config.yaml
num_hidden_layers: 8
norm: "rmsnorm"
norm_place: "pre"
norm_eps: 1e-05
rope_theta: 10000.0
attn_scale: 0.125
tie_word_embeddings: true
parallel_block: false
init: "uniform"
init_std_up: 0.033
learning_rate: 0.0012
beta1: 0.9
decay_fraction: 0.885
final_lr_fraction: 0.0
max_steps: 10450
MLP neurons of a small language model. Each row is named by its layer, matrix (gate and up: input weights) and neuron, and shows model dimensions 32-159. Each number is 128 + 32 x the weight over its row's rms, rounded and kept within 0 to 255. Numbers have three digits each. A neuron's up and down rows have the sign that makes its largest values positive.
After each neuron's rows, "fires on" lists the tokens most often at its 100 highest values on Wikipedia text that the model never trained on.

L3.gate99:162161090096112167129155142153161099124164082110103124122136171069140096104122082155143075116083136119168166117138183157081092150124126172175141199151127155120151152166133158103121152095153097092143167132190158126107141138123103120125137130105166155107113123116131072112106087132240170112080132169108086159069208070191119138170184154109149152103095156108130105123108139117188106152171
L3.up99:145158167146084094153159141111112129121132174144081134113128132115134080119185141151132123145108142073126183116123121173166122105165141173124165184114177166109141143127138113109132095083166149125096106128113143151095114125090153097176145077120138109136089122089168026106193138102132121095149111159119093153125147094159053133149141158093176125149133113079126122125156107165154128167173
fires on: " |", "ew", "D", "am", "R", "al"

L3.gate251:228113135129137103126137166109160074116176091090112106115123101104136170132160101136127190117144155153081132151137119138166112140092103102142104131073160094098156127128111139125180108091129118101163179108095085133145129131122182156169139155129098109172133073083101109146126165138079122196098154107107118149086126093115168127134153116150122140133105093148076141187162093169185081125163
L3.up251:051094153162157074100122128148033204098161141133107104115118179183102075115073113128111175108112091119108119145142163139155119138156163217130106092128136152125111163106153143172125141131144166191077100154177113150140087111113113122135097073154122187118078144156147150084087142106131155084136122123136137176160101112090158104148124100037105121118131081193168087154113155174143117185106
fires on: "s", "ers", "ies", "ions"

L3.gate15:112161073138137108106152184132110130051164164104099109095144128127143164176129179139093119107114102148167152166141145112135143145104066163101107155189115102133125183146152172170172149126157192167121085182119140174112132122136144127097128172135149171134124136142119146180112160126165085148135142136149132154163094163107058113104149068156106115122156210114081120084157135108126148200114
L3.up15:152139122141112072133084170123041142114214119135077157107160184150121083120124121139102113178086120111178100084131183132113123104138119138079087106150117122135140101128131128128156113120156130143099178113077203124105112168130143169073109140174130157171109161147146170162086139186070124122103129210124046158154119173072098099158127147090131116180107161084144081107106112135129134151214
fires on: "ag", "P", "B", "V"

L3.gate592:126121142139110066110083155076127106084133139108027135100110174094147095157102135110082201101106099091155103085165141125112112092082118110101174100124080073076105131145137099142153106130103112124114116102153102182113086146152152146152187162134155195120153129094130136139117169132127089072148126170160176161116153109082123101082083076148078035150127106135069109149084102172167101136120
L3.up592:131179101137139058122141108171104128177146097164103149207091107108115113145123150079151136151138158145108187123144190090114152101186135151131120132124167113035136122132159136185151158124115102131108144097144133102160164162133058124202120157145101117120116117078075161177133134064149128105165143125088129155103079094170108169137159131114147175117071157175111121115024111126052188171128
fires on: " |\n", "2", "-", "9"

L3.gate570:107132132121181134103117132132141124113157098072097133093119157071169080070084079137128166161109086101148082135155134099080072113161149142159090143079131089138083088157154135125167097089129085176090185182168172158099099151149126106123112114105099135083134159122160104186083167138139103087097065179190151146189170157170090099108076121118117066121136170188169086095089136159118103104127
L3.up570:160153119137171150108136190120101116148187078088103090143148193169186135120046105152145121124132095139142090103092130096061086162180111126168164162130130097131160061122171159077125082116132113171138121116158135162135144119128108099137105119131094091085152139055151095155136196102152092133088082170134090141186130077126138148151131128088120105110116166102125105135086147179129056150145
fires on: " from", " by", "/", "-", "@", " for"

L3.gate654:111086129095186123137112108103164111075099085170109109146100109084157106140189094104125166075073129143160105164185187080079106102092158138039104148120127081140100126140142125147093121127158156112198124131107093079170165147113183097060128102103122102113111158171117079132158127128100137150102135140218155142178101155097113088097116101129086122149169096169159074096145133088153077192090
L3.up654:122133164096131138144107140183096122114139165094132114156119137156109166173111109109148135107132162131217095083092153098136069127173193101078178149096117105179119073178166179089102132144123168091196130136129075152121137055097160132116118076120125143124049135118142121163143124124146143126071146150152150168184102141134170143161095185083126133124097090114154095135091080083104136185111
fires on: "\n\n", "ol", "ant", "al"

L3.gate139:142125136092068176149102129099186095149121098118157155124131177109127160163140133111110140108117063098155125139133163143136137081105135067077117166104105111107128117154170126118141210087090103146103132137108148157137090107059138107098111174139157123102111140102131128176061097140124080152082114152169163138172147122179166102143146190118131075096099141146111076089106121120083077104126
L3.up139:067101121094109157129136139121108092143162107157168115140161138110149135126142107147123196098130111100175138134135255121077055105153107120072097111115105144154126130148098186106083105102165135130105147115099184164115112123033142075127152184184152148146091107161116152155075156180087156164160128100126130132171139138187141117176140170139103159132082088106102077109129130112148092081092
fires on: " |\n", "\n\n"

L3.gate71:078162115145107081068152125115126109093156124160117141050146176123166155119170108098115163087031141139086145097083132138169202068173125159163084103108150075111104142165127128062145134164114107149112147101151100146098179091111165065174125084167107094156169126106072137170084152163112090133119116137106155113157106160187074110110139115112175127074116168124147099118138186114068120146084
L3.up71:070174114132122134085145127106101119127105099151145090099165114157152066139115143125138126118106120159086111099153156141085204069152144074109087089086150125097111119170151162096107207178115127198145104084091152112096199087077151126146175161146141120105107142083161144141117132114076069132104110147110148119170081152190058146130122099137210127162139070115102162153103124083142136139144
fires on: "ay", "y", "ack", "or", "k"

L3.gate417:161099119074114158132165181116115125141117101123178117162123070172156129132110147078112165104099141156131087077051163166110136108097079126110132147109153134160128081125070152144117121143122185161181138128140141120132077114088140106121182085147153171097095088153137183154098158109116136115129157064073114094100149132113126087108137116120135132141110130142062073105166133212120089186162
L3.up417:117140097032083113115127174087113168091134069159130111119111142149165090172145152111102156085098127130090156103100113158158151072150089093142173103159174112084158077102080132129189119077138158119086105134169150106136131150129169155104187132123094152137097119136136112144126146126135065106139067076121128175192057095166143108151171170164161090148123157175116076127120065108211112123073
fires on: "as", "v", "an", "av", "ak", "V"

L3.gate675:143195104137193120100047102091106099135129120080130131066140152153165133132142133165135123107131115133133159129098123174138149073083121093137134189103068143135142164114126086113127154113064068115138139175101156085123156121098132166169145141103103099155118183179147116157158162151165089078109085111127159147151102097148119134071109160150171113120141180071122152127088143132063088114079
L3.up675:144143069116158164138123040133103174160117107126192151139170171112111115147130149159126155095138104118152144132172191110143124117103108123089158102114135077108144096158120090094090135189130131177119159111114086165090120142101139137101057190093145109144174126154144102131137142108119089126128194116159190107113115181176107146132095126147151112158099141077150164137174110090111096086149
fires on: "ed", "st", "T", "F", "ac", "U"

L3.gate677:146115161085086126137163118130065152150092135138119106155103172067171156127123113081052098119163066111100114097166076094146121116140143191104126151145156162141145093174130129124185164101106094145097096139161138061138105122187144104122094127102091143140107174069113104160076111115164089084096126098146114149136098117137130117110136115120128113093050193199120148134155091139064154121142
L3.up677:154140137197114072111132144101130085115113059120099093135173116112149140112157155079134118038108130128142138159127143118143157092119099088132098125150106099100137132161069121104195143131064118109106165125127119086122161161168193141186171174119160149186211137102168100194164142130117077144125121154177144137144056137082162158118172086109219126079160167117104137145173136123153057088100
fires on: "ear", "y", "im", "ack", "ay"

L3.gate199:097142132118146134140125084161110083123128167118108130152152149097104149158194175108153125098139128146123088102199125068107115097047115097109113156159090123119138139189158162136144189150128121093182116120122171082095172070119147110098107075101088164125063135128166090090114140081124131131114088136123145142131088114151083140189142135092183112062109140107149125089146167107116127133123
L3.up199:116130134138112097084118097171061098144170129130159110128147131158114144101132151142134097087185091148151127109160134149124147048156119153104158176175067060113147170115137135164168148122153165106141133135153162167090128071164129141076153033156186145115113175107130071081131164135116182119123093163112168144155117161078117146156171102150143123068118124164097166095127134075199106172128
fires on: " B", "B", " C", "b"

L3.gate587:171136094135137103078145222112164173092132123138110086124112094145121138177093115159126144165110147105126086162174131146181127157083126109165152102121159103119075154106128173151132192182073169128131085132133059168108136167124139080124149118122136120121164122075101139134156134166161085125108185116144133090222160121110114128132106126192084099143155140092142120071108117149140198081137
L3.up587:079118124090090187222152144171123124165180166101162129033115141153102105099118102168102146164122173099117093169129134157123113187126107141093175166189155101115111136146171135120091110131113151189162100135160109132086155146131141200155148069154196115185072113109109140088114134135133173172167056178091143090141116117138136102185125137141128142135117092118089085112161170143129121112132
fires on: " or", "as", " and", "}", " in"

L3.gate502:156117088141171083099175146115110130146161140149188080141224103109058100133186136114117096082100111118165136116182144118128131127133105167184092151132145110111121149190150166200108078094133202129108125096129186129120110145146097088134157101114096097150141165151115143099090159102130150090113152090096160158129182107198210102092095121140129134104122142148114120047123069162134175187093
L3.up502:118155080131155065085085145138085129127150094159123144198141159148085185099142124200109128185157092117092147102125067167117081098132153090116203117186148171194137130113148148100146104100107182112151071095138099154131050102104118147115067117130131138158119127131114172074146138094144103175116121067101147075126164155127069119118109179173085075160072063097148143176161116121122174139088
fires on: " com", "om"

L3.gate225:137093106141093147201098156147120105086154122099144138127157091126121132137191087165151121190092118169119089170089152116180153179113088162114161108060125139149111116101130154090212130149070130126171162096122129162090098182150103149145150112116153139134084132124156145165170167234137114161041105140094078120133113130176090114106200095135134120112183207121201186186160123102125145133139
L3.up225:140087127102135184143129120149115085132173158149190127143137091112177079129115042142154162139094168094146089180119113200151162139094116082123161073070140123160151136126140155101152116093116075174145141090086144138070129149106137163146167104123157150134141052097189081175164188144118114126094156125104099128150138198165148156136174137074154142114160188093131107172096098110155144072119
fires on: "e", "am", "a", ".", "igh"

L3.gate272:130145120088132110167107127095117074133106139119152140131142096083170092182117149122138099060114076133165102085081129117103132086138130106163109163033137075136111160099123103147170132137123152105163151139169075114112138158133154066089150118139139104143110134143155125143080056138121162095077063135149145188109100150092122121146202121172163101074110108040145120114119209112140127179131
L3.up272:158151158106101134142122052098121098088126110062125162164160132118127151172134158088125115139130104169136118059161114105135134059135167090134111086110106115125144082107128086154195096114147107081155105152075103123110148104091164157138188115101110057119096114158113117136148153094141168080108171151135149154093096126118135114127209163150171125143101135090115104091150152138157175188178
fires on: "D", "A", " D"

L3.gate237:148162151106156119183120097176105080145139119147093077121166160159152168241095089115109110083148090149116128094140111092142083209142118112132157164139107083149156090121163059139090158087126147134141109090078100181125153160132074086137126133158195156079129182097135096093108169170158125106078078150118145100178110088139096146149123075083133108126119148121121075104137135176146132202083
L3.up237:087111139119141132116127114130124090124137117143094212082115093149110125212131092167119083103135194122073154160106165204130130142113133172150161147136090144161106154104103195125109187122114180127130167131141179174147146112145094072124114133129141160108150132067144177117128136146166141147135155094124119166170148097153099121117115091163123164174122143158123120140125118151145136119068
fires on: "b", "ab", "as"

L3.gate346:113160125071104132065103141114172142142173138205125161085134120102128085150147112127106112079142084179075151099127153138078145131148112093084148054097127137145176116093106153115143162095113094134188121146180089156169137112208113166094144073144148118112103169115143134133163138177169164162098104136147116111192125206126023147127172132134153097123153150093196112138156167129143146170115
L3.up346:093076132140108131104195125187130181119101111116135099109000152050124109153149111140110118121158140083171101155200066156116129143163131164127170164138130084122124105121149178127120118124164116126120070128173096136118108103123165062178109085185034140151155127127121146158193066087124131143077165146132167116101095139094155142108124089118167153124137103095138060142118144130118152107136
fires on: "n", "k", "g", "s", "ou", "."

L3.gate361:097121132178125087057146139116152143137146151144136101189122191136142004107106069098093167109129146115103152133108113159107104119192154146098104136136129152143128120111164130093155134182077108163128166132133147173142101165142104117124109134139126192130096089143128164100165079155165164154124159065136152074082137126183155082062141179125135136093156133201097121129118191152107085157053
L3.up361:150155108157152088081170157138150134120150165055167065153144093103135093085056085129129144140156153120110198063121124191166129174156212130084119104122118105121117130182108094094112135134142146111134166124125174170130060122158110132133131154148143135133147169135050185150139120142170165058129153141116153090174138140130119081147188169126118123131118147148141103102129157116134183123109
fires on: " ex", "am", " by", " of", " al"

L3.gate462:078173041171102158119148161124140108093125146172101152130148101137175152134071134186121127139147134112167139160170109183144173115109071136168148125105094146115105127108084133102136152151107135073051084142154130143137056152155126124096059160106082129190177123083057170143132180138162145104172121109144116111095079084130103129130153107130178107176147157107087146129156126148103142110026
L3.up462:152132100214102170148162168027134140083114121184145086163143098171192142149133166128143095154138125140123130168128093156125162063154095128098194113128119137115126098117124087100077148173108088060156080118133112122141110074144164076130109163109052112149115101094122157172152128138120151137129058141160115121078079079126142129121097079092102161128129128138075135155121086162112139110046
fires on: "ak", "ad", "k", "ost"

L3.gate458:121112092111096079108152165120075111181128098071128097125069136080133167093120103113113089130077134102155126116180164178127039141110086125149108138206103066074131091073114170140121171116123099123146102107092095154048121198154125104130132100089154166172106107130129129096103152098131093095112107072131084123119185143126124110098135122078138093136189133087162141142133138175160080130132
L3.up458:135130116092124118182079152130088083116143135125132185105085129141141161064129183106143109076080073119127194102086126130161129095152126125115137155169128079101157117085086098149118121074096113109149166162092141088139173131058102114111147130109148074121092151104138124150123128139123115049104118146061074123106129142146140139104150157114111135118151192124085107128079171147060105121123
fires on: "9", "D", "8", "ill", "all", "ell"

L3.gate549:153120198135154136075154127145104133143160152151122088100139106189120147169127171120148123115106140118148124132102152122101125157146088184152125142135093088155155121146174131067143089115120102133138095165113101132082127189134104150164151148115132121205158164139161143156199127129091066129048050143107127161094143121097129123080087110133166139101144151127159108141076124080129156128142
L3.up549:055119110087136102146106201141096066117139141199186115183061151136142090144100126100180153144141138155115138163109162148175092136145121152133145048187115141130141128167130140108118081165092118059135174141103174113084119116090147136127140088138112132183136090157122127151141097128100104174106092125165156070187137142186144151120146144073155145120131197138129128087107185128099105166118
fires on: ".", "e", "a"

L3.gate294:111133151084135121112132124151152063127212084150187125115134119040141111123102080114059159137112163124168092118094133145164061134110156119120151146144124095120119126193159152092120154104150099090120159160191148139098107120153142098103145126149100087102111116136061101133088140172210142157102145116169093112109176124134093073107191164101127111140155160128164137110140127157091146113113
L3.up294:158141151107125163097189172134136135157121095177176084133128134102155109077119123191136133075079154131077114176125150202138135107118158127118167132114138107086163100129210106140109162122115109172165131090148119154138052114095108153099203119119093147139086121105148121136136090152119150098065127096139115144147072095165120132165230174037161124072144184128175123158125124089065115142081
fires on: "um", "g", "i", "ed", "ion", "l"

L3.gate594:078120115153130189090088153140132118068176058119141167152139168125183114122083022075141175126140100081100088113107137121206115165097104070092146106130138091129133081128157104147158193135147098189111169159100131111158114162146080163088134087137156154136084117079073134152099186148088160109125105146121120165170105114160113120154139131100154100108134110091163133137157063137097131132160
L3.up594:141081137153142135073148049143087122130067115133053154121133072115145142137134143141110116110150174144148143097125130088065140076154139177142134111090110159102133138118193097144168143116131097137101162123091125111140090108127091103238103106123111134127169133113099142104104128060139111069138169160085156191081062106087115134132114134163133139210110120145111156121115167134154127098090
fires on: "-"

L3.gate491:113147116128081154136134149101160059114128145116173105119094094141142107093080091081137154128126197037108172141153127142130139157085170155154136135166055082087086184140127076111138057141111199133095145127207107119125114115075173153163103208124085124154121122132018142087136176064153086132126118160147170142152136141121149147117176151127145135179152146132084165139151125099156142129064
L3.up491:176138130196139119131139124111131140098123107138115144137187139116141167142179081054147112074097087255156086123091146123184125162106099114091064112118090107159194145123105124135088144149189146170139099131082154189155143121115109137136137123151152155164114149135108123128147124138080166134124095091141087104147141102103100192101141141145113169121097135196140142114099142074112112103157
fires on: "'s", "ect", "ies", "n", "y"

L3.gate50:114136122134130115120084165100093095129122100148080162151114134172132131102112171133108177062128127141124140107154121146102132117085090129081062151183135122095108162153157072179127146095063075128143120095109111143150091115091201115145143120113096178200104086104154081111150141126105078135160071125111166105055154192113116074090121174152105110085116111126184187138153151126176117117119
L3.up50:100132108141131097118123129101108130074149090105139161220085107128159125178130182093107145112189113143124159134122131124142073077121170146126154190127132208173190135149098125164118167124155091126152098083161075118068118120120138131102094126114100157088131170117122131118120118093113148159126115148185180087184105164123070139140153130127178123108131152148156151094085117123168189128154
fires on: "d", "m", "nd", "end", "b"

L3.gate143:163093113083140122126138121174097088112189143115140168119155147092180122142115106102140109090122147125170127172119174148103090080147150136191085079070099148095139194127137129107138144108117163122105182170099076131116090167146063139061118103141133119104068158191098085147128178153174129179150081121088137156123142120105118114108173143095121111089174171096096080068066123148076097184099
L3.up143:180129122129165119121125096089139125135141109124199103132113110110169121108102166106156167133129109153142060168152134127133157125172118099186046119091141118131112160155104147118197112138198180152136121113154071105129133117086085166095108132159104114107107114189079126092139093148143153193152136122080156140104093095092175172084176130116167167122156146075106077164061097109097095122092
fires on: "ers", "es", "er"

L3.gate134:144116086131131135157131083028143079164103119159066103144109164064183189090120221115149209145143083205142184166095155121097115145106124137141155121180120136117124087119090147137118085114133124078151159101092095161165079088068148116114144197105116145140132123126168185101161187124095122106133132110123147127127186118094134144104136134105150135151107145134034143115107127113161111114104
L3.up134:098120136121214155173197107099105105148140117162119135150075094088154073185096177066129115180113159118125121142142117113161162155116133106170060110171129098157121142116073126156092142211187106125149090127106116169093138147176143134078111171106110131155155122137165168177148151155131179168085121177187166085165124117133116096173109180110162120072124084108159156171083143160139166106119
fires on: "v", "ov", "t"

L3.gate382:153095123101132152100178144128137135171155067131060107140141146103120118125078159079139117144042105178106166130070170157069104103144081163063152104080151190143137137113113170128217122124122148089112136068133095153154148129087147092147188115152160112178164074188131105098149138136129068091096112101134080048193101115169136156116127152146163167152081146105132120177120068095149090123137
L3.up382:138137116064088176162205146095143079122113060133082084155139102135160040112116145093104134136115150139104182102131199125102173155196205095088135066150126189165092118152124117175208132143150123128109146130093116101109095087150141118106190135134167196192093130099150109110134108141138132131154115096109152103109126129220101114122120126142139087060118123160097140128115129172188120140110
fires on: " M", " V", "mer"

L3.gate468:148110121089050105101142172145085099137126134080095147114136061124097179154135099177088108084099096166129135070116098175109131105102104117105156136125099122170144130135152109134111183104167152066125112117108092139060130108102043093085139166140146139105149193145127089113089127111206147100117166136155154110195141132187111110104144108146132085163094126101128158054108114129136092164131
L3.up468:098089091154116135107187149083156162131085088109135048138148036132147127100183182190125178131141169153184124098130189205162152156154134168139114058133121171144077135122118111161121115103120202151155073135118139134082166107102171104107135087104123136136132084145164161085061102106094108104138154062135090116125148115162199122108093133114105102115068110108118141154077085141132126136129
fires on: "v", "re", "om", "le", "m", "d"

L3.gate632:130128125135126174131174132117151132077148175141123132119134134104134062146115106062108140146116117134151145143109134136130130134133120130064136075116087156112117131161102109165163128203120163088149112134103128147082133200141122106123160102153147091159098180104192210159149149201153190068090134118098108118159071104148102117141208143131157125089096132125110159149107179165153200153104
L3.up632:185140125104104119157151109074146112065125124161087037172140151095118085147052195064124131097060124143142156123122113134090099098147067115118139105132133123121117163126136143184196094190173121142150106120132111132111161105120127058112126161125175098177156172150154118156167154103152095103161168182156161075148091139175123139120203124157131110132109117127146086148117080088172151131127
fires on: " M", "M", "P"

L3.gate265:113086135097130101116102084194081116133134103137116102069098134165114114065148105123128129098097138172117144128167162104120173063128100184094132133162128131116113151102107116128185091162083161126148165124153173142135106134186109129064133123128137130160078106109127116105153178131163134117142187129176142111095075170127102137101171167168130119115147220163149191148133148134177114119042
L3.up265:070095080147141130170135063142126130101092160142144124130148127116151079133174113127105114142075225160128200107145143097117194128146084199089107131158167140097099133117087116080165139200149104151091149166153176138161182159134090143106081138106101096184122155123146192141137164120120105130170143114156133099176085125177111117115178182150155172137099119128150108165095159132156157144069
fires on: "k", "K", "M", " K", "t"

L3.gate358:147187094197082130140142162141123114127076173191124098131073100145115077065138130084094186129096157088088121163131151093162110180124114151116131137148073112078113169096142172169160136213091141160159131138068129146061092136125115133079190105153130134139104082121125126081103198114161159140116130132145140147113110088136123094052133179102135106153153118090196102084155167166102127159133
L3.up358:101218141087088125130165146132115100154094085135128121159164071131141098135104091138126153109100166141104122107132166150133124136148184154059165166101085047112113088101126101142102173152104141195154159150121165148093103130076104084096163121135123091121078064163124153132111059093155139111048030122151099152106127105184120128113112130211157161135114090130151115071126084129105124129186
fires on: "all", "ell", " are", "ill"

L3.gate370:164164088105128134135107124135128159113207120163106113106153158140081116147155046098134052105125124165099142100079114168127099089157153123132090155135108124166166101151146128125149124124145185154133144128150106102110128182094097138109155110132116069147129137145114160152076116116149150107121093093129142113137116121149107125088156126102124111134041151149149069071122083146144163119145
L3.up370:150104054104135093117184133149148122062162065170058084119104118107124104166112123151104103098118092147108133114135149176146140091110173129142147167098157047107179099114123148144146165153140116129130136065143074146123177161124141088134128122135176081166141146152094116108113108096150149156120087096116105127090101149178118111101097155163074111050105098137097104125068123166159122182149
fires on: " V", " v", "av", "V", " H"

L3.gate568:143141066152081216121072130198165122065152134108105135177101134135130118151089118124127084156108127140150124107105140087162135075173132156103196095130127112068176156125171113161151101191115146134075136109131102133118170152137120157085160101091158108104131134146131156153170063190141089091071118135130119114065131129091083121154149155141164122118099134136110126131090115187137172126135
L3.up568:167154139138153103078081164171102097104111146122082114177127171106120081155105205132139185136126110145163101074110123119129137153119106155155135130147134137123142194129144100092094069175167113146109100110075061158146127131193143139151064121083152105097112108079115192146127114179100098119145119135097103143155135125144069137076175121114129121058083164142130141176093150199132120149160
fires on: " F", " P", "F"

L3.gate9:210119103120185160088149128184123094132114157151129158134108108105096104069109107123075154085125129106132065112086143186122131107145061141147084131150111124144097144166134160128184127144135161134146108087120115103127114079111126127066072120135117160171135082123125088111131099121150137076118133144111117129107188135164141090073184160191140108122163117091128077170106081116111157158106
L3.up9:166141110143115133106130179116115103102165074131149117085105140081116085193112111113112135144082115134119091123076130155110108201206056075140084058117135100096076130078183095136237118145145108080068137090122107194151126163141150162062141173195155129145134134140119132081071061184133120107062109125162132135116154102133133108075153086150120140135173173170114087163131149126070149146191
fires on: "er", "ur"

L3.gate571:166082097051104155084185159161150148095155103120140104110072126165110110174124097119104119114079127101103102139169135171155094104119111083048134152101119107088138155136104150148071107110125232118134095172137165110153106093136143126037225125110095163111169155081146100130167093171160108097087149123169068140134188156117115080178105137154127111120168163146157127110094153186123090087127
L3.up571:109206040119137116071125134093133190089091159106079094132106112148153087152144189168100144139055197138101155155135129167129135118134126129139124162138161115129186092139100096118072170103152117086098167142170185163196133203132111182155208109135105103174083202108154115129185128147126085140102148126125090123092139120117108116131131163236103118095140141154114097140094136138140119139144
fires on: "ed", "ap", "ation", "ion", "ub", "{"

L3.gate703:136121118071152119160108148134147136107119093118107165129154067145101081039094157073131112098120092164138074154122130134115139080148160120156134188137091119152058156111130127142132082122123157083123120141135161168152121102132147093070201109153096090115113128119127065147097180118202130145105152148150093119131146122110092106117211121101136102122151227098134105059137168172117064122096
L3.up703:134137165093132117132134147160092092148128177125139164176112145099119108155138117114160199106112092061180121084116135128073137128114126129138173186080135105156172122072172138150149100167135122139074142080087081059122104135076111175066097094141188049124099113162079156130129118139168154144140129160120136124138171131158117138137165138128158130194103165115174129120133111109173175159183
fires on: "D", "U", "O", "z", "R", "Z"

L3.gate98:153095142142136130115116194128101132158106081129141128145141155144134175152076128111097117088082101154123128069158175113096121129150099169093104151138114062129089180074139176157080112106099131115152143140137109113125098112131125127069178077136109183138129195131129206086089205087146113126088094128097193098170148166134152136093111119109084149112127159119187099106111123147124088142137
L3.up98:092148157111083136101069136130182119108156148093150133138063136094099076101094080173151177133119106125152103122136147130123104138132072100125082152157103116092153105140141093080146116139076131143126154125131156156169141133157127069074098138117186189150150143088185163121092178116157133138140104112117173100093172130130195124112114177114149111169137131119127094110177117091057123113088
fires on: "b", "h", "en", "ag", "her", "es"

L3.gate352:160113092143174056148144116141144098120100113142128163086131132163121154115132116100103151146137154124109082206146156126126100153142099109120064126156148128142067151209106065187121140135194162156112155168148094133066130187167099095128066154205137164115119117082133121171126145133156079114155172158170114185177114161121103093099143144156150038142123112121146176131096103137077164165162
L3.up352:153103098158154146138180102082144144047104132184109139126156111094149182165153143047146178171113150193126116201143184123087120166089104118118170083092143130127130106188127096151047119106090134143109184126178096116076108175097083092142113176164152119154096107099085087128158143164161136113120164140145111190137109127111130136098180142120125092102086112118136079095100113169123164132156
fires on: "-"

L3.gate160:114077111114106097169145138141129107151111114145105168093151159134157118148176137090140136116087072175157109181149180177143150075136116119146071122156077112117147108162109122164093112099124128067104155147113139164110145136141098132074178145107119156153106132117117166127166084133238125088155179150113117106150157142131094119151112129166174115134122147200153125101146167094112175086135
L3.up160:128135135161108117143094127083163103112109132165156231102148121128176133110121163114107136146170070155119155110073099193165146142149148103147085153113144111222087142131062078165123115105164088124116102145093133165093127107126142120092133012171150143149159144137166109150151126170140140123157168144143157137126135146151090100135150116115139118129172137102147130104160191106106137107131
fires on: "b", "x", "v", "m", "_", "c"

L3.gate185:114153115115137099126152080083167184130123122068114119107185122102182138142150156090123130109100162142119097098139092067135159117119063097119084056096085124069101065089119119162119120139126157182175130187135157154138094107100135133197162163107145088119193142122173129133110111149095182102102095144151083115168048113107139109048190120065137126091090101148077142170048110118069190138074
L3.up185:134012108106126105085158140115152129163125089132120037134096181134141139139067112152130162104131130129133133082092125096084063200172101143119106103167107150091130079132093131102107066148114168134112146126170116133122068085148099158155112137169082135133130136080131101104119119167122077136015127146091102132171137116147149129040151196102105149112051164160123108162072120114091096094115
fires on: " N", " m", "N"

L3.gate365:139144101138107153157138146148101152105120070034099085119183149134131118102070088119085129093148147121139106143154110130170098171109127118125076075152078100079092119157078084140145105162123139116097097175194140125063151160128127133154116149170115171086120111092050159172101098166128159119125192137145132131073169092053152102104144142085170138176166124051123128190102156125145140115099
L3.up365:194065144163131075111172154106067141121142082113167096083096086160212103159100098135125155082128125133147128096086164122106083118087077130144105124171170145130169211139089074121148128143110113153086114130148156121084140179169098067141121120145177147144149123097170101091111114170101153167136154110151124133140081121113177080127104160081152122116130111110102137141072141158152142113087
fires on: "s", "se", "ts", "ort", "ast", "ions"

L3.gate145:201154112096107181133166202136140123188175137146125082147108072172149087139094111100099132117089121142160118132145137165112155111094118118106175152138116152094051161115125137183104137158106123095146113115172134121079108085130096095095129177111130094163103104089190104111148136161150142158097094125139139134154167187172069094105169071154131089067152165089113162054143119137145112099157
L3.up145:100111159075088143078153096167085163163098132151116110195097075179144090128113167114144096150112104150117088095144073120175127133079132145131115121152175150123100138105088173144134088150171129090186083142162144139079140148145090097104106082167089162085117149150167154125154106097160118103104172128202158093184185159107110120156112125129149121161132200142131126104128088185115127115131
fires on: "h", "N", "k", "n", "7", "L"

L3.gate401:124110067092123116125174160158170080123124136073148138104132075173171140127120074161098087049167139111165110098143144192140139076057181083236175175147137151152096116118175163130124101122090173118098130131147163095086117131147126125103064113123081123142166110056096143173156138193166134145183137139118137099121100080078142104055150181137162123118125108100104149090117186107110136141108
L3.up401:137136094174079148179120084124163170146133088184101081147164119132085139093161119122128117153128112106127139162154142118133134113077111132179156070144168151132153066116121136149086084149159146122087160154103153119135074058075185067177138141133075150146171095128129148134157138152136158161209113068105080169096079069089100140078122153127183156175139129102151220167148120165146137140105
fires on: "ad", "th", "ast", "ap", "ost", "om"